Weights of a small transformer language model.
Architecture: LayerNorm before each block, rotary positions, biases, untied embeddings, normalized queries and keys, attention and MLP in parallel, capped logits.
Training: a variant of Muon for these matrices, 5857 steps.
MLP neurons of a small language model. Each row is named by its layer, matrix (up: input weights) and neuron, and shows model dimensions 32-159. Each number is 128 + 32 x the weight over its row's rms, rounded and kept within 0 to 255. Numbers have three digits each.
After each neuron's rows, "fires after" lists the tokens most often just before its 100 highest values on Wikipedia text that the model never trained on.

L4.up76:082111108121145070182089152150187141109094089195127126141147093144115139099143120164087142115097178220116160121135144126166141179096132168150132106093078103113151165105137105086096103095135193128117157163122137115132154108183150133131134113156086121166082158109114093155130095120146114111159147152028129144137140143088186088094096122134084112091148107139136072125091173154102065225157
fires after: ")", "W", "E", " 100", "|"

L4.up50:145133184086169138123147095122152169095101165118138085116133127066059086096126182123144161094097083180098092113158116163144166135165102131110135188125151107217093103147159132174124138120181195098078091144112131126095099057119127160083133164104190145093097137123135151141157143072097098154111140095128159143183142103163163182103122115164177192112116109138118195103168106088091159116218
fires after: " ", " No", " Total", " Density", " Elevation"

L2.up401:155091101091084100144171159151044117161125105111188144106135051137079101153103160103084125113139178153120067102128080160198184132165079118116145095127188104165180069123104143117100140123087127146125148163110157122117144125199137115145156155110097086131163140117105106084124129114070109160157075120146104150113080113063134124112148135177155126117150155116127124141124113136174124176134
fires after: ",", ")", " A", " E", " An", " have"

L4.up558:165107099084127139156155122157112101125167108195144144070159070102118198066149139144128149148098142112099143132118055132131139135115138104198151147130190096089160097165119128089149187151149156074152106127151152142107118072114075137093133117109104134168195148176100154168138123122169177125092073135156108122047098112133094120155165138134220160102135106129125134104127121130111110104122
fires after: " the", "\n", "|", " Apps", " (", " their"

L6.up459:083114148111130135161055164168102165102110165128152083170121106126118152089138128076092107148176159195173135132138103147141123146118167120088137107169137171109162116146140148136064161146106106132098197112119113131132176114140093053105182144054144115130146105164097102178140174127146153200083162140101149144107097151106084146134146091155120127071121155121121102133127204117058152173208
fires after: ")", "\"", "is", "i"

L5.up257:106151106127072124125184134151167118127148139150093135069128148126151167133132135065139100154153148108138137063090078064172106132131073146099107127180121135103095106104141168108076116118149090154152090145109116121156122096107159132164169202132119118176120094124133102152070145134132114164143155189073128116175153116143145185086152139146138149189094143112042142082131145145104119102087
fires after: ".", " In", "ar"

L4.up205:193131175146110106116164136117104122077119068139143169076172144162063133119080151159089086115151158099130130124128097092123165177152163140071163122128077180198121177084164193156142147154127148098154099103069174157154115061223146132104133114196158121139123128119152126133144126110086184101111174149108128133100107117139116147155137108153143126151121133118145125118133097121140109109125
fires after: " the", " a", " The", "The", " most"

L4.up418:121125130099134094146156152110111110149081062192145167104059138146125150142101144108086075143155102187105143120143114095133200114118154180085115091142066103095080134115133148119122121128107122089117195143129083080137120147169123165142090113196081173122116141175102173140117134172175087113099136182082057144152074110087176122153169191178117109103106091152145127202059188149123132121093
fires after: "W", "E", " to", " Hot", " Top", " the"

L5.up572:120071126128135114193132062158182145069140082177101157114177100151097138084150128168092110171127153159139121081152049129157145169096188139096088103127110104084128099156163151159124129109152101087181142119110141108154138100103082073124181100183117165231129125099137125186145119146128134106107138157098154137039130090177123121162119106155123076173232112133182112130135127119173120174115
fires after: " the", " a", "\n", " his", "The", "'s"

L6.up68:158144085045159142164138174116171124109095060151110137096125153171160159140132142102132092088158123096094129055138098058135100116176168094137146159117145158073101096118123126149110063097051106150120103104142127081122146138103101136168168067120158105137142180138134133175137148116061136123112162143134149120083089161125060127098078166136121167155167140068160160092080170106096065130130
fires after: "\n", ".", " H", ",", " L"

L2.up27:163098149062067153111124177157148083123115146187074139083165113199101129091078139125138147200076135128103095094138058104123082135102141155119152115096080118125131106126118199101129133117136140210175129130161127133165124091113094187145119124188165132168136142086096109158107143112142111140091088095153118088095175125113114148154148158152062088142108140139135125144156112150113094137163
fires after: ".", "\n", "==", "-"

L2.up596:118097069129125130105126128140166104086142153093208086128113064137124096138146150130070115118130153132144109091057066136113078200121128082116165120102130103097167054128175123106083133177070077189142159130152136162098152160147184144157178082121130140130122145108062108124109123126094131141149104111139163140063108073116142163134071084122098155104109167132171123104157134103120158118174
fires after: " (", ".", ",", " there", " IF", "=="

L2.up572:123103095148079114076148096157120106117110155183108173124102084126184146147117090131096115156150105169114163112093068107121142136127122106080097143082109098135148110139086147117119142103159093157153086121166118195181098135144149135110110109098124091139175120144135074186117109124103165140138137158171098065147164109149192182095197134116187175090053154115052159127162132141145105092143
fires after: ".", "\n", " In", " station", " as"

L4.up155:165077111114115131101173101141106115119157124163181106130128124146126125081101150139110113171113115117136078134127056146191142131122136119077183114107149078127120171151169178110102163160122108138134165196120096132152121142095131148182182169098189120173103047167103086081149133146164139113117090174078170149122114129138060144155138109089107087124174124163158120124122111106111131084139
fires after: " the", " The", "The"

L4.up621:157076111111173067107137125159144123127179083095141080104077085110101139107157098150152101107098157103157124095158105174133187137152139124089202168141125085149158109165173086139144139112108159107176101167095178102093118087152100154120155095121180144097174111123099104127118176063078165118135115081125160146138132054171136095160112139142118176093131130136116087133133181136161140146115
fires after: " ", ","

L4.up375:152126138131096107160162128161140143084134093127110144104142102130132155111085187163119138208077133104083119132132027098099242212154154147178131077114144129079095122117139166089162146130122121114143181122144086100186125101079146124118131120144097122168109132165138118187170122169097148078094104104174158096085110137116156117191203077110095100117133145129140133137130081095122179107107
fires after: " the", " median", "The", " The", "'s"

L5.up493:160125107143158116180099146150137051110153081152097143113141102137129126111169118162167074110143078126094112132160090142054165132183114135179178089155114105100172108121103162077153146160122049079114155116139109115133129116162080166162122155124121155137134170148147144111143167084108139149146180143120114046161106161153091137103066137128148165150067148133116079153140150103124140134126
fires after: ",", " H", " Sh", " She", "–"